From a checkpoint of a small transformer trained on Wikipedia: width 384.
MLP neurons of a small language model. Each row is named by its layer, matrix (gate and up: input weights) and neuron, and shows model dimensions 32-287. Each number is 500 + 40 x the weight over its row's rms, rounded and kept within 0 to 999. Numbers have three digits each. A neuron's up and down rows have the sign that makes its largest values positive.
Before each neuron's rows, "fires in" lists the words (lower case) most often at its 100 highest values on Wikipedia text that the model never trained on. A number after a token or word is its count.

fires in: "of" 28, "round" 6, "cream" 5, "carried" 5, "one" 5, "along" 4
L3.gate1786:512499493539511481486540440483545519511513527583456499402482544443560490431485528455529497558568496544461558458542499514484510563480468489488565481486534532503489493438570521536440538525562522445497503520469527526509506520486475499459604547523498500459534480414434495449532535520473441569513444488536498577560470471528421514500472501511518419542499576529458495501491410580540474580549495455528506472544439414545546528499553537528552523472470462414537529458463456481468509462482443497496502462454538534502525492438488421511565509421493473456535426499490463457480537459504477535458444543444530475579473450506476454521503504475471386512575565495516565454479492470508501501504490485497527524477477558491490539529623522531498441469467491441567584464484525531468501519529513
L3.up1786:483480490483433424454561531466512497493516534526510537466534584525505407464534467525509596520494547528466449419549503507477491505512517466518498537475482482407578477497468429478480505549571514482457477517510448477512502541511508474523476448538545518502479519495480475424487483511487537455482485551481501464482499492520483485468550504534505433479611505523490477545500500496572439487454431468522525485483509486522496501526535531445469519445549516499465488467478471481567551471496535512463530583534532494576457509528530562511520538578508473434457413532516485444505532516511483426505464526478550484521582513436413561513561543590489497472537460518523475435428502392538482488459482483499547451483476525520463515552476444501438521521519446478587558473542497441462558470485515

fires in: "a" 59, "each" 10, "an" 6
L3.gate1443:489425457503505566530520422455467454505435520547514495569516492464497568515504476519479513462468498528478492553465519549488529482502466573461488450477479525506446551358564527496540492538493509493478472541493490501514463543463520511540510508517573478491465408493545490503485476493487487483541453482397521449513545472442579468487507552563488534515471542513462478477428474491512476548475498530434472487484539533619512568447403435549492518562471501512499605539546485539520488501452469470505512480431516535484528545504483463548552573449516451563502438528532471537498551465523580520528533470518460583491494485506523492456490531521492503451581487571561474575459507499637541535499451557453572512487521498539471507509434488507514572484577511480477440488505541499591546493459491
L3.up1443:564504547530454472455499465473449465507540455608497497536567466557508511459525423523505554509486484441425491524483495485442522430490526592494538475521523481434490539464470475484453473484496495569485452461446454556448509492528436481448443472480462521429502501453480451534464529446521473448466508533463502602542460459475537464540510555543475537447507500571482449488402466489466550455544535584524498545476481534460521463546470549520514507556582461472520481567543457464497481457507571498497558444491448466468495451516553512488547528551499509495420583551523567530555429492527430439471501536440514540424485469502513524528446532505549509517484555469560427443516505413552500492439487496547525530422461526494532560458488529469583472432491450528469500521463530508484619460528501

fires in: "his" 27, "its" 18, "their" 17, "s" 17, "drake" 5
L3.gate144:464565521495531489481495530451441499465530490597497426449604477509416449416541508459399455484522565482469501516479552550517410561471504537585495390490468451578522468466454525475538522478473501493547489451486490481510458482570592526506547498532457568503490577517503578520502584494543528472501509522530468459540541545466523435474489547459464555556441461523480515552440472508470504564526479527516421487524516531498489516554491589490500453455556499417517463487535471545441495450517549488514508457513440523403483449483512538492508500487546532434526450541525471529512474538505461502485553511515484491565548437509498528458468480488455457448491531469478581537489555489465486467457584482501547559533462547576523428435499512524491413562545563565595518518547436517469503506491487
L3.up144:533457484484430523509475478525482530428464439534535545546476573581545521451534517501504522421469410547533481490454514444482447500494499455501508523535468485484517536463486560511475594505414458492518448521478491480383540572505515532509497517486523476489478493480537423511546580495489528512476457574474472454509463578482486480547443524469415554493476505492436403439543495542530495488555473464580567525569424492489498464444541472501500509489459531509405493457466521512491467546442533414482495475564506452481516513473482509482489462475507453566474557520511512546505473553549428484530515481441461428443525504509459423535488530504545471487502440512488463475509490452452556487446565478465486457507514437439542518460429508479491496528543437498487542512547510515496536494490559

fires in: "have" 21, "had" 17, "having" 9, "get" 6, "has" 5, "got" 4
L3.gate1588:554539465439545478495454503530547508519529475464469446489464460447475447521511456528516512536441575529527501449521506475564470497442504570459464411528490530477543515423517547583517478513440457491577459496438548580473493505483497496553584497516452538561513478538519531531495517516493567585541491452470558535515415500485494582455436502466504528455479525454477477517477485556516463510537518561495565529466460561388470510469536526459432470507491568559492537520503468545516570484479481505537377512447500540487506483501448492557553575550467529586497511521448469503503522517510566511565497514461474524472447498455451449511533503473527438499520497529466460510474472509468467534437478491560466567545474526476519484475562460465553501506506591563540468391389515554502446522489528
L3.up1588:522466508496507414472515495511548515552487504438507487499501515466552421496475476554511483470506512548505476483492478564502456525532512567486536434551516478531498546515493600481575515451511521508549514512413511482462504585540443520548466548466437563500484512450530542520471533525451528543524431526465474470453464448457470588478393485498580513445515540441442530510528485515510546494462497512437539516444476520431461507429492529494446549512514530496490563527558455517507502454511487495516414496436519473441512498451472509462522458513470508496474498584521472496469494497568542554483494462489583464505524517498387459530518501480465459489541478527478483501473488534469474567444488483535479558562467510417460525449614478510535463496483551521482445435486548467536579534513504

fires in: "s" 40, "its" 24
L3.gate1664:446499540457516504547492495513489572505511487458481510499532518424546436512482415539457491532493451499616491500520474497448495552439473535549512480531515541472480534475558462472596536490531502450453502489475447472547471511437491491475489544449419547490507513589443562452479508544536542423500507475564467451483443476424527517474464483504507482476520408568407506469458498485531535420483521487558513486499473574516479505560485509503494468492520441484499491527550492484501423508532472427444542548549504520520496554455513608493491502531496440502521456459554483565475486545487491551504471558524545508466459458504525471488511449521435617500529503468466569506501437498455492470463493518524589509597578496544567514459440406567484499551428461479573498516537546485476509530477454
L3.up1664:525501532521514471509492538516481480530528509457514480471443562555507451469524493447489553445509506568468481428491540549508569554528503492505512463526513519508488463572511465465441556525428513529521543464579525425475567473520410476470566489439483549501490497553462550507471468528548505534454493523414549445545493433514465499499503528485476477520519538479466511537552430485480547422532520489500475490462517452552471489531535458518578491501531445528504532498538517475517491427549422453587474439512474476470476535513486522516493516474471448551463430432539454507517543471488510484602495539625481455528509433559446497484487557478431427550463576529501480475464561476486510476543535443488506484531495516505535508503456523462552507509506569462501521455585461557528431535494451

fires in: "had" 29, "have" 16, "has" 14, "or" 8, "and" 8, "may" 4
L3.gate514:584489498529411478419473529539468498478549440424521471532470472485533519483374487481524476541454544606494559475497494553552518520504531519513430479542475477445504463565584534550518455527502521494505542545552505452510479547513552475516458463522488507506502490499514565572601444529521483524560536496472528479547450478526513484528492493548579476470475463548513534493531540544512474498524553510525479501543472486431453522480464499507431580541461546513544489539468517567516537411486507523505556505471464513487464477429491457531526449478560559473495505570468490545484508485530549483519479468437480494515557538542399447430519495533528520494504469461553489501466479510418519470519517510531535468522541533451520448499561520470519498492536542455518518531577516521514534503452434
L3.up514:548502493503514446427533533446497489434515468478527462517494542503582524456424518494560467550488489575485435576471553491569469562475485418460515508527501501499452525573479461583520506468471491502494532523522503489519498510526519474484513496504523575545525447510497493526539581557517537513459512443527547515557500509465531511540513509528500506522509415540465481512525498520453521491535520482527502531516502520488454498510446535491516570545465522495575431479438466563480520409545457461524533496510465453487486471541484469424445483482533525427462498516477497554533460468503518465452510456456540465490573513473527559483527511512572467508426500504505459530508433548491417500490528480480480499493546544426495557410490488465489553487459520502496465532510533527462470548495412

fires in: "a" 51, "autumnalis" 4
L3.gate1881:528471582451463549487509481391544534450488446526429463500472470468516506525534471488502542523506543427583572436514437493516528467490502375487548521520490509502521448468549539485524514441400499365581511548436498501499523487547506506484447538508478511505496435536486458486513490515534479523581474460448485502498510541519437514509484547488494472434531519487506547471601542557482502579550519492471498464563466488547424595554420480515524516472504498534537501465502536521507499547431507487539575467502448558449445450463598526455522538461494476551475504526508548531434555460527500496450502461528524449515508550542530467506497416494535460552466538434467499474471477426493499491468544577522430476475538471516508505527531472475388480521507471480516488484525529534436513496554434
L3.up1881:476489488556435509442530507473496551509441587514458559528504487513459494471475537476468501477539532494522489437446537487509466508481529523479496502558535505447530544590514458485498544492494518501534566515523378517451547514501473464578568544491510462510522425497510564464487476449443501488564579567491455535535512526506434505435512461524548485528442395477507533529548573571460503514477490593482548472475530515575505509488503507457505482517456502543506514403548553505569478474494433478527525546545516492598504541535545509477491484541441474555500497447464484515459444562452513469580487480508411504489492573554526527572513511594475537591511534464464454559452530531459475551484497545444556515511419495552527467418511451516450550483526546467606426498569524479471515441530529

fires in: "was" 45, "is" 28, "were" 9
L3.gate989:564472516525546522519538524481422574487492407494455519573487520512491398459426470556532482461478532504546489533506505544581560485439482441527551516467445457482482516497498512524460410523622424490480511513533527528493482495548445461486503451528560482515521558508464499544485493430574512505518528480500568480543459494501495582532527510534517578494371529564509477468535577511581490484480533480463473535499533584508520538428405465469483487482487540481497485543468473557521541549552393431497463477405427474474506434538488511469530477510522521435469484484480470529464503444584424481527476437501459504455529461434489432450447482448504532532500469483578512522574455511461550492524501530464469507410508496483446548563508505474494487543505479503553538498454517582499534516505485
L3.up989:529507543488558541482487514553532523540488514466446576477549534556507452572491476582493469543462563457553526506467482507529536517514457527515468514592460429535464547512473524614580481530556456481532524389521471484529472474481417515521482404530532520511504545558461497445544552507473529528397480520455504535526484491550509542547473480477569477518545517480551482536504502566445497540583493588505542424508431528434495473463493402546509527492484493506506474570502562450475503485514402478491494512488539447547466462526465448454523483442383517457424527550483546519462543504520453432477447508519487525512520492452510478516572482498592459523562559486416482484570499534508531511530552450448479505490449517563507529394537453410522473498526562543509443575469472454474526483458519

fires in: "more" 41, "most" 22, "and" 8, "less" 7
L6.gate539:456500539566471426551466509457526499452473568511481555503500425536537496530576513435532520453548530542458461523488562480551522531591575435453456503453470474500435448452570493486481599482426516586505494485517495532524478411467531558503516413464499437529482516497503473480543546560465569426501590549480483559521449607464470501514438521501443473528472486571496480482524514412505536517508469537503527520430565535531488468536465509491414429497484451484518395496524529479477520455514449531512479519572530503490451568497461453535465533515491503502524476507556487563471497498546515505520551502537542504482542527529539530535492520524527422487546490517527492572500483518475515541520526438580465483495522507459540548532480466551447505451419504486497509497501503571503580457539502
L6.up539:562506502522528450512508538562411483493517486582432556491461477531425509544539449459474550531505501565504549456488494521563560542485544477550468519559372496475496486512532477452476536562446515539524508554478524475485407432466516514605482512536560481506475496482467444530492496503448568493463485503508505509520498569424518476499548521486421567523469535486483552490479475412559472521535525520522506511532529513525465510529484526440465463431446473495531497508498519484567513527493513457515451524494496568465468527515469434571467529494484468482503449495441451512494499527545555482499507558536523473437518491456446489516466466466450408490574441470491448586528562535509531458505486514571446518458539516488511563500476508538509492487475465485438534468476531469459553449472473

fires in: "and" 45, "or" 39
L3.gate282:542547572565486435477461489489568514487483536483563503546450528548539517530558456522505500515551455483515528463476489470559505471499509491519460397529485508489407517542523526498447430505543510464494452504482460507545481523478574495469515494437545523479568553490533532564523457516427549539530510540480542512480471496582485502484467535471477517523493433553538554463515579482591480513483499500455486528525490486610481548502414517462482505495478555452523482513497516448530435534561415477536543430479549512587437500493556523515520449519512482557541484504507448541475483468467523453493545406509439525502474527475508473571513464526501450540504493413504510486476510562494524501555481537577524446471475535550512510507505538506481537555426556510506503548537527546433451537532506
L3.up282:515552549508503545497488474463509431473473436484461500554488498470484528474467529475499480514490474561501525497548454451548465451492535511474434512549525481433535439513478449552551532458454472533497496569499484449449487437496535460532546424535566513499510528555517455519476558498389506546462512583555451489437475461576551545524544532481530451481450490553489560447491458522477444524494531484508496467482496524451506546546485507474497457467500451532483463559468502568516556574624486505581492512506471520423466479534508535612485427558597545464461477485523511496575503410519575460517503495539451507564481527552512507509539534422493468513491497434492411543446502505519500456459542454537469536550512500477485459504487449472519470509478432473565588482517540481508558553520545

fires in: "her" 35, "his" 17, "their" 4
L3.gate294:534471532433476483520515502528417535494575503544487563558539559538523496506479417549486485520463466461500502515506509517455562490537484467469521484505442503464558562508491491545482526507466467549546516511521459497487476530527503485541488418473482527515463527579458509485491523458382484486534502543575460527498463580518531446600521512489475557497448480513516521426486512611486525505436499452433463523450503524475545459531451489456490562501503519476539425515478406519433448507524482410484528499497415478461514509457420565453548444497464521495558553495502531578480523472466441481494478475491512505482472467448543456561512467492516470477484521486567427510473520444544439469462505530486493484433448477461523484449526416454432475563546521532509390553467504423522447509541493
L3.up294:439441416506448515545546521494498551521534465490481512450496518497519551463489551449543465543573470446505517555521492559549413486485563504558479510500461515495493516494443503535571499467546525502467530415470470531471453451539527422457450494487448494525515452479491492471498531458494473511553468599510488524463533568478506462480468576426555522513480506486431540420534489472499446586496489505477477540518427443542549457481535487504530557514486484494529512488563584502484561413490543477477576445476507452492513489495492501446528445534485475490516505518442576502464417471561472390520476435513379474479475515505548519491408472538460509442512497521430497470465568501501530484488529450479503552532526544522435453481495563552506579537500549504514490483495445501481458469507518

fires in: "to" 26, "had" 25, "not" 15, "have" 5, "t" 4, "already" 4
L3.gate121:446510552516438547495476507521503495429446544475459444417432468539490532452516486537479485499426427519489516530516499517493538477527485536574430509612514463513460473486478536500600401524542525468576455459545506466590424560464454491528418504477422506468491440518492507517482486457449489548567526541480488503474473465508444516464442544539556556539503514560528498478509544567449516572544469499489476466440431520446517456504494580491505495511486421480475496490500559534537536500434492541446520514513491510509560546475485487483481461548485521445493526507498558515557551453492532550539484510455484467516485572480450500511479527508502500523463506527491473533486493508509524455544480527430510547525491429498449478558513550500466569508476492508485482471519550515457502471538598
L3.up121:544438519479518462433438528450516479471546449612498432443542494496583509525475517499532502453472541473537496493559536519504418479520495482495529560535518471487518507507487522471480527519530483503493508467463483465470442455523518525500512531453564475522461512559570462484503455485510553484509530493432477512507423557531481488492537492551438441545533497496413475480478543575468477519544483549592560458512532488431531522463516462545476474494508511491542518513501539509408452484489506537513546497495537451453496649510444476445562516577511501542493495491478487530517487485538478602540445466482511484517411490480487490527522418490562505527503507530564557438511575547431483540556510548607558538500471545534500513527520494558488509434503600487514446553539475548536543523559497

fires in: "and" 77, "or" 10
L6.gate1272:451436494540509607476504569454429503507519472503486481501519498506480492536503518537433473495551436508521527469490517561555491538488457517506518493483545510533495450506476518532424532519452528435507495527524537482483443506539474530439582493526480518570521556532441509447554492519460513495480539533513485510587507490501432501505512550424568553522567459484514493514453527478532477490489551553519485442555525588491494537539523552594441421569497529501484409449465464485482580552521446471443515562576564456465525585458565468468412447482481540470436506531460536531491482523543480509425547495444461413502458504386502468569437543548523528510498493555510452513478475468424480492456528492520523462515493421458473453455401455549543502457438537492496456506576547557543541520457476
L6.up1272:593467506511534478543511466522578508463496456558531517594488537517513490541511510536466457504511455449503537478528559522471514527495469521522479518460557529531462466485561443514553477557463465455492515496547567478422523506464545502485479480475526495555504435503460479475570453495512456536497546507497487490483477480497485498517515514548436473498488402422536506465555480488473471521487507507616538446504549499469529428478552516472478511528456552533465469509478521522515544487512443524566491460505442488452505509521454513493470484425503565445521442490444509532487568433474545449450555473492530543519479463448521501548485394546447559506477425499489471465465502510527526495546498512528448548463536472444500413520427504466533507474463519397489574524472484507477542528515567

fires in: "a" 49, "3" 9, "supreme" 4, "or" 4
L3.gate1393:483589554576486572502568572512494520548555583602449552466546559526494498491511492503493466564530541505545526512532477461538514503520457540454531479531500471545538394546522470486466497434447549491493508540499508491553475475496461503497514446526402483533448482486475415446488459468476488517558462540524523544492509500573568453469538555528482494520456523556510477475473578552469423483485522538564466513511415515519471518553541424466506505509507529601529455543487447509515553547524496490425514494527595477442510553469508476534529539485520460466510479448496435572539454527485445551499551519557461487474453452477529496529512508576492479477481561497530481461497484601473548567430494446498432439514476444550483554465477480523535507482502505444463507558511555547493543437498484
L3.up1393:481480510495503473511526502479481505520523540486503495521538508547526463514528431531462540531441525472542497532445547438529485530440559493462439517502506461563486473514556485440469538399375515457531478569516513498505506534598453518495478470496544471480427540548504413504503533454526555470471511507499532475562412446580531492532609544583548481439419538473508522487482560516548465494439529501506489578491478492542517490526456470554553503542454544558473470545450420525432510520509430484561493478468513536488516544535424480539513515478534523517474578489497488497544490492571469481473440474544503534558549492515535479436498499512477442510518517498509502450444532523501446461503485523448539435507509480491608484475453521489507504513397550518429562470553584531493539535485506

fires in: "0" 39, "s" 13, "extra" 5, "co" 5
L6.gate461:489471552507465501513481480547546478486447453497413453431506480481591444503442532485467509538462437496496525493537546474517424465561510501519539476519538490538471506434513477466502559533503541505612509514390451534437462532598474505492525491499447510567435494488518543530505540483549490462495495515495446525519552540505499534613457461613455535482562463456481563502497467575491499520463507565536458519478480558580520546535512477464515499488574484515432561434499453532470514461579513466442484464543487491484475486459472484526541481493501490483465439496565466517439494506473482503524527552520581509500475491494555480553490496440451555492487494483488474523471481449478516546478546468442532539472485463513454547559473436529508511546540523484510526510509571390486452481603508
L6.up461:454552568561516473526489409495479471465436470416497425511506581467495502472544493602483495452477506429461507527432481481453524562479500446524596458475499542482487499529504527569524499468416433459542458503485549553511538504414522565475456508463508518462465511555484492465495466573522466515459526494501551553510430488525432569524458534520450510573459488478452401471565530503515532402529518481427501490497465453550456436537541517431539469544491535553521526497494448544540572483478506488517468519483512516430564562504429426476461493464440473490437507493505517489489581528541488419517503544518510519469516404461560505500557515530404549546509486484445445505489525457458516510471496492519528529513481518472507473542507496516471497441484438516517458561473472482552531552545457

fires in: "each" 23, "an" 19, "most" 17, "to" 9, "every" 4
L3.gate1388:484545504504492459505556461523490499540543478463504577550541547552463528495527509471545569489559563409473535553489475516478552468554447480526498487408523474552495519515518532531514445445469544522517477449480458479535435507469510522462481505548491415477499530448466437551502519494492536542484516453489518473480418487403481411491494478518543498496437495453532458471454534503512475440522521465458544548554503538477546528538477408529466491591516501470496518531524560455606525458499537423537511479543462466546516521471616496450555538512459477506472573549394564489580523554552590518525484522480577431524527471556486508486512509521518506431497538481398525563513462484485554507487461563532441507502500524478490485525484537505471455497496553506486491484513572532464453464426531
L3.up1388:507500597612490491499521554505544452593510426496475529474505537414439569472539481558476499509476438504522553457516424477515493525535547491557499514487524419481550534586478618465516493497474511538466530569410487515424539462554568536440489477494519451476512513535484434587496481522529496530522564499522568541482516453463489470516529513462531462448464439531507452453520459493506529560427490492498478442525446446526560520497508430533479490518555534433561544527572511494492493477530509492483535552504491492461494526453511504471521507436463545491521517483481503462560410452470530519546526531422568473509571490470468515509520512511574509484526562441498508479479515442492530512608509532574471531528561507447499569515477458519475528488484494558443564487548572489458499497493451

fires in: "was" 40, "is" 40, "became" 5, "as" 4
L6.gate180:435537449569612549460568512391483480470566466515477510535549488523596513455430569408585503491499497563466502501578517523460508479483435495519552487540327537532532498525499474548520494511498535423527526533463424524475544531456514559479450472491467509549503570481511537479517473535447504524528441519531515496446454518480530556497468447546395524550502449487501441418501494537479439555518498493474443499481449491511532451485507566500495506480465482476527510475562494428443519470552479470503539492550508465512483532554514500520506524503508471414460542577524472554525521490475489432506506518468497526534548550524468496529511521476594483454493489520491573536476535582506490515461509526555532543511559420521541546484520526487530491472452530478509554457536485434420490421471595
L6.up180:543472499533465504521462513466537490489469539562469476497528436416533483465451482455508452527492422462528440476482511498558525524476499508618526504487498502486461517503479519492561437522516501529549502478505494468425468494453402512483488491499512581504519542553598465436542485500523481474473479446508468500565442480520487522572501522422549441549527526533526512548588497539512597431541542494543542433444504491465439438466542516588537503528476450515522478465462550491532506509463448543456500499505487479534498452538519505450475445532443545593511518499512476478515438565532562544508453527497521538451529520519494495493459497520442538540560449504504503519551573525491478525482533551527494412532499462574567533485541405453526436452495481505470522422510486514501502554461495

fires in: "the" 19, "s" 15, "his" 6, "its" 5, "some" 5
L6.gate1091:500493534536481501530436466524509504513492413538457509521485511383442481511520496550472494583510472513537504537483551471497534506570507566542386458501534463497437478574456468538576506475529460575522558476520517521544543524540489561405508513508505472497541539558494430520489519457469593490509519571575531474551551505580497522525497521482471466517398427450510476474522464583557439506500454509507567498523466538522470553514470535451481469504473599492418513536478469569497536511470460432572519466466526489466511485456442540490443538473555476541569518477453526557467484516495506503510462457529476483495491530476459519499444500521505528513521490445439508516488530553504567539549543513479452545526488485509453498463490524487491455456476469458498512516515490455469482475520521
L6.up1091:567428440532483495567451524611530472549485532514550437527461564437463496581411499494480447493454497447531563472554485486469499522517540581494501445466493493525496524523514517514504472398558523555560495505462452503549494541446468452500472536577491496539539501515490509588449534488510470495505537494524513520570472419485529496496423498487524491521491451565430448469497431469513426521464490577557482480567452558523526472539452463474517467515588498493453446487494445525506492551457488492528481444486545493475482556458511492508533500512549508468574571477466452529529473457488474448450528454484459395564487554469503427455472527515473508472473464475570417471438520423444520506572511472538490501457480490504514495495556514418527510481545469496561493496455494459563536534555531

fires in: "had" 21, "he" 16, "she" 11, "has" 8, "having" 6
L6.gate961:660483464520464460470485469500521488465540512460429589539526479523441509467491535514503500511521549542511551601462597503495538526553404451548465496518509493416481438437493492500473491538480505508510453483517546471527510564561510423528521458508532545456499508482512472468449530483478502549539510558497580527477533506520523454534492508537476533477456494492461447544469556551476493505520481470533461550513535523543501517428563562466436501489551535476510484466472466558478459490484443465501516584540496427531460458527481518492481530470503494515492503491483534588402410504442519467607459492477529436421525501528615503533417480448511560500500443473498435505511516484433414457534537493500534481485412435475485518522553457483506481520488494469470441502545516518552442476441514
L6.up961:517427444530418473468449378526529462469529517471493489461542496525461510471503528535486496519506497520470494523444513497527544498577491515524441554506591519509476467418465532443495506547480440537515496526524569457512471515551480457556495469523507472434517531499445443576506501469505529563548490587473515495461546458481445465458506485532474499468517486511525482558497528513506556468519484464537510564576545537505549473429523531482457490500510441536499507447460534518428542567477393492570546573536533389601478478511536465497491461507440404479537463523515543553471476559508566488550443478390499455457498456444529483535474498505473531492503467517532492560529498515448418441490527553563521467535483451512487467558580435458516550474499526522452443477503500491499469445473462

fires in: "at" 40, "for" 19, "near" 5, "meaning" 4
L6.gate422:615526544483475486452482510460546499492473450531525450491588463411425510508457504522452533523546517571514527514570504477556429513463462500424423533563496549559500475478516503514462495529519473471546611512488473486474520502549508524517525420515538509483506533517480485479483537483452523523424560513553540469479491532520490505445478492489455527525499618498519483478562503521514545524533536483493492480456452488526395464491475482512503513460446521507418552460550453527472460508539509572471545553526516514528580522477562503473557480454499537513505460436467486459437565469578582478482492523513489549507497564566426498544525543492525455455424523459497438499533484460496497525490509532538506540524528474423532507439459528490499471475463541572564547365558464521561540481528465
L6.up422:553486517522419496461471456519480498476496501526565425487460538459491502515481478449480459427499406540503555537430487542485517481439481509545506514506456546515513423470448559509490487482508543487584591491470469484480473507469420540519509474577548569530414479521485446505434509501542553449495445554539510575396499511522483563434457441437589445504464491439506538521536538543461550548512587492486491553514505514568389469550475455489542509484407529478530535459471415585489475483498531559503517558500498507483513459525529477470446487474416500508500548486499525542448541504543517384466493439509514513544480569553507478502501532526501521467500482489469486558472466492565580543434546566496488566482530460404454501476486462483519524451539485569461526456510447519526529502509505

fires in: "for" 21, "of" 14, "on" 10, "to" 6
L6.gate1446:583472543473407498522512484532515551514461459538561388576560413512457478515448525475490489486623486531482486470526489449491524501541496425510498504483441518501415428574537495501533557523526481455500473482504524540475563462512546485542540491481497507523472537469590499526482517505513479455464505541488510505460515539529492540507479465535515540470377543521489475530421490569601535518371592496525485415515501468493472411493506526490526547513486492455476456503480534528456461454497457503507474523502523458451446500448489454500455542415534472587449452471462518498460522588430434503522490484519531508475508524472487553496521491554431573493542556520478491477504491471585530508514524503511493508507535503510481498542544485481579484516527550587432518515448516507538482527492475
L6.up1446:494485571489512496450535535436493527458500478483521521504477522529525526490435476536437471477524468595481472489471571550503478474506437502462494532555480482507567514487557531520510487490473465489555457559480497560561584546523516453523428472514396421533519528528563538515510460529524519441503509532516486444442453512601527622546558484491530558464472528486501548507511485519513471459418525406507450536550551490472494489540532532480526464444515529506507511502479549507531539536510539497509526470576481546449457531491465527466499499465590492545521497424554528477540594542528494444437477424508523537561483477505457509530553465513517531511533506572419539478511491510542514483550471452470514551548494487520541497420516508534555490447517488563483446556500493476501508570510427

fires in: "to" 24, "a" 11, "appointed" 5, "as" 5, "he" 4, "him" 4
L3.gate775:493526510555465470407475544560486463518504522523435491561510449466479503529531554531422592580497533444475578489479508480442480495460512475525506514518510482476557535516485499503508492525507509423460514515566523514497451472474425430430498410494542603475484493580462494546518494486493537582507511525480481549524531498534490471557483512519483538514554536558507470434503554478530554529539499499406522498533427516559441533559517439520492409557473515534549537492544472528514518482532494510501574492504516525567498551528493478502533420509460515486511495528515515521413548498462437512516470551465495497474557551541515424519453550519523573517513564403486464535542503462493527406545522501519493558513610500509492513465548441443450512523423501508361539442494457597489586489506502
L3.up775:545512495450463491476529551471521502518506514508571436545546486488515459469559561408492497568466554476488501490480563479461490563467479454517391503489557492487510433461420521434556496474539529504493609560545521522497474486482470487466522474522503493512519468481492456484464496483538530463479534499479559512497561503530435488536459579533558508487552551488533447502479579532483556560485488474397520555457512507583475552599488457484463510562514453554549506486466469480528492474546540482503513495564527434540480554434558512473566500508475502522516497499598495526470527440535487494530509463527487473466528449479533490545497507472534563535492469432483513485495501553534441493491484491454519533523503514542550474430501504502519518478502581548383487497493539546499527450516507

fires in: "of" 48, "wavelength" 8, "the" 5
L3.gate435:564504480490478579523428629492541529515488406441517535493483522444486496565506563398481516495505501524480564493503436465400496517493534512523415527512519431558524532491500520512412445444533475509470438499477513509523521462473490513573524495476486498453589538404445455501496543459532612424493470486562588492451542515461471510474436501512510473474519434505459464562462472576547515512510493558541515519479538570492516497439483524582501486472519506454507545524397520469523500454493534502589466515443503541512469436474482485507510525523513533443450487521508516521491481497490517491512432518529487513476491449462468526540498509558479406538494518495490432487524496379528510530412441501427540517452480521498508540493447514480413511493462456489448541430545478487532510471475475
L3.up435:451456477488550503445540472505432506464496496517442570487497510494527537507534512478532477544544512525435473545569510467468503568484518423432465466542461504476456513423453568487457506490522451513448583504460404547457540500465432440454496577568531438469518584505521445455465572538486453476572472533540508481528509488525526412475474491446506598499475522400464461559477452467454460447511533457524475520483536496539532475462497469544539499533502423525540507424444470437524427531481505442568515556466578503527484511557450531506483529514562532457515515484497546493531536490547510490494497517520433429505544530498487416454545514430497542517462600481474493444521419565429480505507461475474450492532519452568519473474544528524465479471517586612504480439495459522448536491570488

fires in: "when" 30, "while" 13, "in" 11, "for" 6, "second" 4
L3.gate1918:544493549536568580526514451574443451482500538510515490449482501517514522456431532486523478546523399520476547516434529403494539564511525450512512435449508551527481508482420545487481455482466435533518521499522519520478526481518561503470551528490538533485416500556412521580463561499412451498525468440514455505454514516499529555452572465590516465489435482490479494485446574531545455525499494493534496500493508503481567490499530444474490494482510454501513500542567523494463485519582475462465488490514493535496525498530515529486429533518477532493547482500536527565534471436542493423526464512490485464454493509553475507407523579463502537482459568479560522522506436450485564462478532584440538520474514482451514467453485497508525555467514548516532530481425503441545510478523458
L3.up1918:469471558562492560443495573506456579474491524519374497438515452543484614491427455493568499486491504526511457516458536451542405512483499560478495500485518503520482580452542547494561498587487494530503391532509400479533438495516486469500535450556526441527563547440447507536506461442516496484474427507490481497530543492540564522463493487453487528458441478485437466524557539498517505457541473481545403503482484478456500468578490537543454577526553453500562576470569465472449482562533553460497500572449473543466451480465543488627450554499460537513561508458560472556452511473541447510534541568457538513552440427505555520422498541526559522501486445493529532479461519457491479467513487524479479478434523394571471455492485533485483476423534496497465538517476481541514454484512412

fires in: "at" 61, "of" 10, "for" 5
L3.gate463:510540466530478521427493475535530517468471436467478404465548492527491480589466562519489483469524517513468562421513449539468580527499528458503548510537527513504460485537477527497513587520438423452492556482409450517487541480484442538445531521476532547439524513553487492495421535553464477507449479491470518501529451504380515524452494470492481436558494495562528454472480515499527436492539472552527454508509527531480503523498470546522557506442509472567583472500505502478472483419426502504492547500552481485527567471490513512471507491439518459519496550550441496477497469449522490478512463520567533578466489551544490480584452488502427451450525558485520504519563477470472520541477597470525537582528531421455510553473487472475429507476524461485500569488486474507506518481498465
L3.up463:505479535496543492486535466433472491558579443453486543503565541584474490474471441398490531399484470436491544381524513501529436493476525474439462483507556518492473477489444512461442502536445401441464488526451440451453586511461441513497520534463497496464487511467451495476536517451449580523441554548447504524497458424542385524532532530466477473521454444562485509534434472491514513454511533487448458534450534510491536459469517554541472531506499461465459466478557536438528570538534483468571501442489491502500496454523532473551511564462444544517548524489537520431538519538583475534477503503486479535581465533485488502485510648500486494496503439506489542494485473487544532500473528523506474495483523498539455453407592554506528484511513483437520513558525441476470496496502529